{
  "d_model": 576,
  "n_kv_head": 14,
  "norm_place": "pre",
  "positions": "learned",
  "tie_embeddings": true,
  "init_std_qkv": 0.0202,
  "lr": 0.00648,
  "lr_head": 0.00539
}
MLP neurons of a small language model. Each row is named by its layer, matrix (down: output weights) and neuron, and shows model dimensions 272-367. Each number is 128 + 24 x the weight over its row's rms, rounded and kept within 0 to 255. Numbers have three digits each.
After each neuron's rows, "fires before" lists the tokens most often just after its 100 highest values on Wikipedia text that the model never trained on. A number after a token or word is its count.

L3.down853:119165090172183152108103146107127129148165153146091141140073155140125162095112105145146102122103141128136147119112128099072128109138118111108132113142149167124124112103139109108091191142131145113101162136138127133133130143118123114118144138148107120133122151143143125152118113150120120142
fires before: " |" 60, "\n" 4, "|" 4

L3.down1112:117118116113142161104085132107172147144135118124151127109114117154136131122110167129125149150101172147114128145167130123104158132118168140104117102116164129095128093117143134135106112106136125115052131155104096134129113133138102180130095132114145092104152136111135115107106185154139142105
fires before: " |" 51, ":" 6, "." 5

L3.down217:138137111106166137128148143087115159130160138105120056168144133116131131138108107101095143100131133085119115139107129138166149114168111130077129113133106124152127147113132094159124109155123162142099161109152097101111143149138059166170094145171154146081122147170153123101149117157098129142
fires before: "\n" 39, " |" 19, "," 16, " is" 8, "." 7

L3.down1129:154102169141141169101132137112138125125151137123114111180143110138062100147107095137120166112141109140115136126163102109139093093164161119169097145132155147126121131160160096155128115148174157106111082102122147118134150139147163101143094131088111132087088136145121139182127143122143104105
fires before: "." 26, "," 16, " in" 8, "s" 5

L7.down244:133131144145164084145118141132145120140116116094107110093147131117115145106087122114176102127141086096127125130103133145186164105096093112116156111150201118112110110117137101101122120121119097157087167124131168140113121135149121136170127096206140105144076157096093165094113122150111139167
fires before: "\n" 22, "," 18, "." 13, "–19" 10, ";" 6, ":" 4

L3.down840:123150137131139139127144136134139134111092184150137118126114138111130169097151102110138132103100120099100127120138098149120156120201120134139104144094128063102177168133096129114088114131172100165111110122098142168030109122122123107125171083123117144108154128117125142135148137132151112126
fires before: "s" 72, "t" 6, "," 4

L3.down303:133134151135078092124133121105122144097117109110132137108120105071129112110130142123104126065124127098161157110165116157115104134140116121118103107142151141145106101167118134123147106127121109083166134105108125137171102109138185136130112128134104138125131133106158119090132142138150080106
fires before: " |" 38, " \"" 12, "." 6, ":" 4

L7.down418:159150131139132125096152118102155154127122150082138113135112130157141151146124083130130140115119181176148171118158165143144072085095152157123120155100111142170096121113103124159129122145099127109115140128172132122110131148136126137090119177153123150125146110116117130144115129137130102121
fires before: " States" 51, " Kingdom" 7

L3.down1077:133114146083157132111108162123146152102127107109137145155113096137146119126134125119162113123154127132159169144106091131143121118112098124129169108128170168101139143145117093132121111118134124110132125134114116094137108112114066128108148162119109113137118166125136102141135145123134080100
fires before: "." 28, "\n" 24, "," 24, " |" 5

L3.down410:108133152177126161089121088157159119160162102141101147072110166178107118183118161174137089083099148101111150123118115060131136137128107123115143110136137101100108163154073128156120094112094150116148120147165073134111152132145088147120112126128140098127137105133131086138129164115139120116
fires before: " States" 52, " the" 5, " Kingdom" 4, " team" 4

L3.down1857:144117124084110137154176110143129109165130140119148123112119070142152134115121148114135098152101142170129136080167141106128111115137129143126118111065103118124121123149118076140174126095134087148135159160145105095170153142122102128127125113148127115132117094140155139119129157150121097127
fires before: " |" 42, "'" 15, ";" 12

L7.down231:123139093124155100112104152183129092145108096169109167098135124095118087120138102175092105127133108130104113135130168140106102113093165142141189075128137134131137139120137138137121106101142117123131167154130160121111103142111147113106106079099101107182149149149120154136115136126132107131
fires before: "\n" 39, " The" 15

L3.down564:144149133146139151166089152120112138126103141093119131131111185106115152124132115128102122178162155142155124134101148152171117145109108103168174121093126127140159108146138134094123108132150130140131133111113140083108143133147168155122126158083110146101155140138150168173129127143119132095
fires before: " |" 54, "\n" 7

L3.down1733:111100124122124113133131157118058141132097134146116124137125152105136132127085140121135130154124163148146121144137094135160152178134135100137125132115080125156149112137106101168171084091125129176110113154132149096104114105151088109156124155141155135152170129134170149115133120144145107117
fires before: " |" 32, ";" 21, ":" 11, "\n" 5

L3.down1462:110110139122140147111143114119118131141117147139130134089159124114125180167103098092123102120137144113108105083177152137141166123156134142105107111126146119143142110112097116143154158101133154106153111116185094101135160144152167107115137094099107137107098094086113120165124128127149075120
fires before: " |" 33, " " 23, "\n" 20

L3.down486:105111186103089184136175108104128137141126122110118131126130124137150136125120129146112119086136144076187135110137122095099102136142138142130169129103112161105135153143120171125126140155147125158160134117123097125142118140092125138116121132153151104094129156158109110117115122154153113120
fires before: " |" 77, " " 5

L7.down1914:147140153169160130129093082091126107127127126126111167159125092136112090146132168152143148162094154129111124109145147119122132155107153132127143126133117156123151153093193098157111141117137091154110146134151114148121077115136143111186122156107073165154112138129150114156146138139173173145
fires before: " |" 68

L7.down1369:130144180089121141103124105119125161114150136146118151158136085172118111148118113073111122106125106171110118125141105105114138118116124146155132152092162141106130108137109119113094113114142147199154094105104133156121165132122116114156124137088119120129128132120138159096120118128102143172
fires before: "s" 52

L3.down350:151128136143108134140128096109106123117142135162098145158109157142172124184125141111125095105150120099148076138104158095129119105120119127154183120118133131150124100144180127150117113087124114081125162094129143103107136139108126093162136121076131102106120123178089117106141094092136125132
fires before: "\n" 36, "---|---|---|---|" 14, "==" 11, " ==" 4

L7.down1404:145140094161093124117114151098124124128077110117125168135097157122176133137118124130143164112138114161153156119069146158108128142147103140114115161104148183145158138073120144175090117136121094152120131112142110139104149113118092121105134118097119152118137125096162132108107129093151090119
fires before: " |" 59, "." 5, "ing" 4

L3.down1687:136112140140132100099158132113147196096108133094157145158124115099090156125182081133085121126093146118149153129132116107172147129134165125084143138128119149155125135101139078152152117163146128131104146103146142118148085125111156145141146135157137152141118154130126107128155136152098106120
fires before: " |" 75

L3.down516:132126127154129048145116122143121088135119153141158176202126138173126093129099105130144119072099106107132103127131126116150103139104110086137152097091141135144124067123129112106121135152123093094148123128102122109140157147147093142161100095127116133140143110150086110124152152144163108142
fires before: " |" 40, ":" 10

L7.down1198:061119180111140134146167083108108202117127125116130115166157137121130137139138122169108123111149141142141104093127158093141122103161151118139161117136135115140120130130154132142120157150159106050101159091130120177090125151131137144125135138131150159119132173155087139138159096139118161128
fires before: " |" 52

L3.down1784:153093128131082150167131107119171103140125168158118161132083193141147139092181147130145139115143128171159147098118144117146145147150116116111101124132139134146128139147133116131179173125144091141124149135110127129116155129114120125167120122129131157162125178121134145116110113142121109101
fires before: " /" 19, ":" 12, " –" 11, " place" 10, " States" 5

L7.down69:146147141158136125115098184105129154130109146133154131128112122148122102137125116140125118130142115155149103141143119116127128075129121114100114119143116114162117121124126142160099157111157166160109147133126122151100175115159147175142088091082145109148096141158149153139178114141111133107
fires before: " |" 63, " " 6

L7.down1602:120171128118080145154149124132105127133158133129155118098152148127154132134135164135083130094097143092115131152148095111128151130135155131104095109139131155121167135109115157140110138113168120149126119084141160131143145133148155146165145136132147126143141132143142133110131090105138092070
fires before: "\n" 37, " \"" 11, "15" 5, "30" 4, " |" 4

L3.down1033:124140134098121134150146155109125121136115137118111156175121111126096113136165103153089146144116155132182096141121089125115132170135151139134140113123142170138141148169115131125091160101116169067108134122121088144145117142149140079127135126149173119118106121139109141084132113131128091124
fires before: "\n" 37, "---|---|---|---|" 23, " |" 21, "." 4

L3.down617:122127110078109150134132143130142122138152109162155124085129074129104163126125135133093176094131124088123158068114140085078107125092128141129118099155115149109141105121145166135193138089120120085078130092186127085152141130103143124097129185140130110083119122144113080154142213132133111152
fires before: "\n" 28, "N" 12, "---|---|---|---|" 12, "W" 10, "E" 9

L3.down575:166138110160134118124139177124122142129137125107132152109147135109119126112154106113147123130113154173124099145119102122127133079135097068131156161100154118152128097144121145099164101112096143083144189130130119120169143142130138122145105091151120112116134161069151095170144100155098141136
fires before: " |" 47, "," 5, "3" 4

L7.down507:146144129140155110138134163133130164090074164116142118117120134192087133143154107112148111097132129136129098133121137131145112104098154094142120161129092139144109097130155099098120109116132088103098115105123132166108121129120102153170125145113153114155104159128091109136143176104149086154
fires before: "s" 98

L7.down1560:169119116139114128103101101125128173130082166144158155100118106146115118101125096132164145121108111128105145119150137156111085149129171125132122171169140129154116090097122047133065077119100157140129154087151160143073166127117114121115125161142127094139132132181140100107121172140120121146
fires before: "s" 84

L7.down622:120148118123131146156155164134113127126093128123120161152097137137155106167158117130127124088095156096095125135118124135140149134106167151095118122105138110119134149136158091155085124140109111056106150125145176154133165101139163133153120135140118142120118141122134079131124129129123125099
fires before: " |" 43, " 2" 9, " " 5

L3.down925:101120128142080092080162119131114111175117156125173114138139126113181131124144163116128128115127141101100103102104120122112106110133172131131105103116153099128115102118104164145083133092092119096147193130104113135106119130116110122117129135141126137104165133117139109110122114129139122161
fires before: " |" 57, ";" 18, "th" 5

L3.down275:118119128149181122163137099132122125170161119129119108127140150120106122116103178146139126144089114125091098089122135134131125123134131115121158118100107165118121076120120153178120126119122156129130128120132153083143136120150163131157140090112134124109158138143129122129142168120095118139
fires before: " |" 28, " m" 12, "2)" 8, " (" 7

L3.down1344:102116129154135126157169089133149116170146132138105143123139103145111155164091158113158113124150124147124137133149121134166125156112131119108133127104134155126136128159100083119141177129094143176144138085129146121135131143145151108125165098160099121129096103119114116161117086199121127123
fires before: " |" 54, ";" 17

L3.down1040:123132072139150120110131168119115094126109124131121119108157099132123089138148125160164141101091172139168132140173144100105114122142143170136130136116198157112114098152152125159114101146120136145113158148136126126135151164112146133118139146139157129137101185110134115135119090109123093177
fires before: " |" 29, "'" 12, "(" 6, "s" 5, "kg" 4

L3.down1832:124131108134102145117111110081112134121132158131125118124135158097121109158143136107116106121155133156097124111139113134136093096133090114090075168110140085147136155122107189126147109106166169112169126086127135119168161134167124153149120094129141168135153119131114115144103135116158112167
fires before: "\n" 32, "---|---|---|---|" 23, "'" 4

L3.down677:136126143155174162126180162165101114124083141113119143123130105124124138100135149139124143162137164128169123157181102062146125126155134141167113168146115135147131127156151134127110096124094193117100101117126124114131131103151149124118136195138118111103127118142126159131152139083120140117
fires before: " |" 63, "\n" 11

L3.down192:120138095122117141147165103099167111098141133137094098161186102167122145141143136128126114119147154107104136145106133123182119136126146126117188093146130140114132137184132122129129147136164131110106107093150126117108122121114152119156161123121101106137119173150154108089086107137137104123
fires before: " |" 35, " -" 6, "\n" 6, " (" 5, " for" 5, " of" 4

L3.down838:103082091114118146090097154142136132176172112113083133096137139156110170149112100098106138117121141102178075106166133125113157123176124133155133106128103131134159101131131090104154148154138154158129139132161109128149182161150133115134140124128093147118141117137154107131131057131119090139
fires before: " |" 35, "\n" 22, " " 11, " —" 4

L7.down2031:097114166081128173131123116128155087090126159146100131130103117132151096093113103139127168104132148104111118161099129147088143130132120130132135138181092093151162116131114156165137161123151118123093177108100110157123115122136135124163095112118140135143129145110131122151170145139130134113
fires before: " |" 50, " –" 9, " " 7, " (" 5, " /" 5, ":" 4

L7.down131:136170136118119133138193100101151112076139113171103072167145079106099099140089129144132120103101094125132129128099133167109176144117143099147105128116125150097131092090161146089096109104136104203120121127158107109084086132145104145109127149151166151130175084116090151112130144113071176134
fires before: " |" 34, " put" 15, "," 6, " and" 5, " Shot" 4

L3.down896:139100158112077099119118123119122081124133160137176128107166096134113117153162160093163148098109142121127126124117117144077101099150162118164122112130118134141148128149137115119154106135115121151147112152109118135117126163093089171137115148135154143118112116162091146119158131152173157127
fires before: " |" 43, "-" 8

L3.down1841:133157139100157150165159126144117086120121111108128165134138116129080097118131083192087132090129142108130113132127128161127156138110121117173112106045150146169083134158131113124139184131138130094118156131105144146087134158143111128121085170142128111097097161130156098134118138141164130141
fires before: "N" 20, "W" 11, "E" 11, ")" 6, "36" 5

L7.down1829:151155123127140104141093148090128103066126112113126129130125124158093113107100131142157093120126129146134114135142093178116131082135134127131139144097137138144154082144118147152118137127142125124093126131083094101121114129114107155135128113134098152162107152161154120101177119105131154133
fires before: "ing" 34, "ed" 15, "s" 13

L3.down1081:085142116095113059134105143103149117126088118116111149118100130116107141108169122086144156131127118169123114137105146131116188123157103095140117110110102106178153108209135150104117150183125130133103138155111104105114164134105151111104125166116103119121124109170117120107117107125136127173
fires before: " |" 53, " m" 4

L3.down1775:129178167097104074127095147117117200132082101106142155134130147134116093137159126114159161158158156110158095150092110110097149135140155164176105105106087131137112131117123136097115126166095153163112129124125104134074145115141107112152139144102138154120139075149133122137136086129142153142
fires before: " |" 45, " place" 4, " 1" 4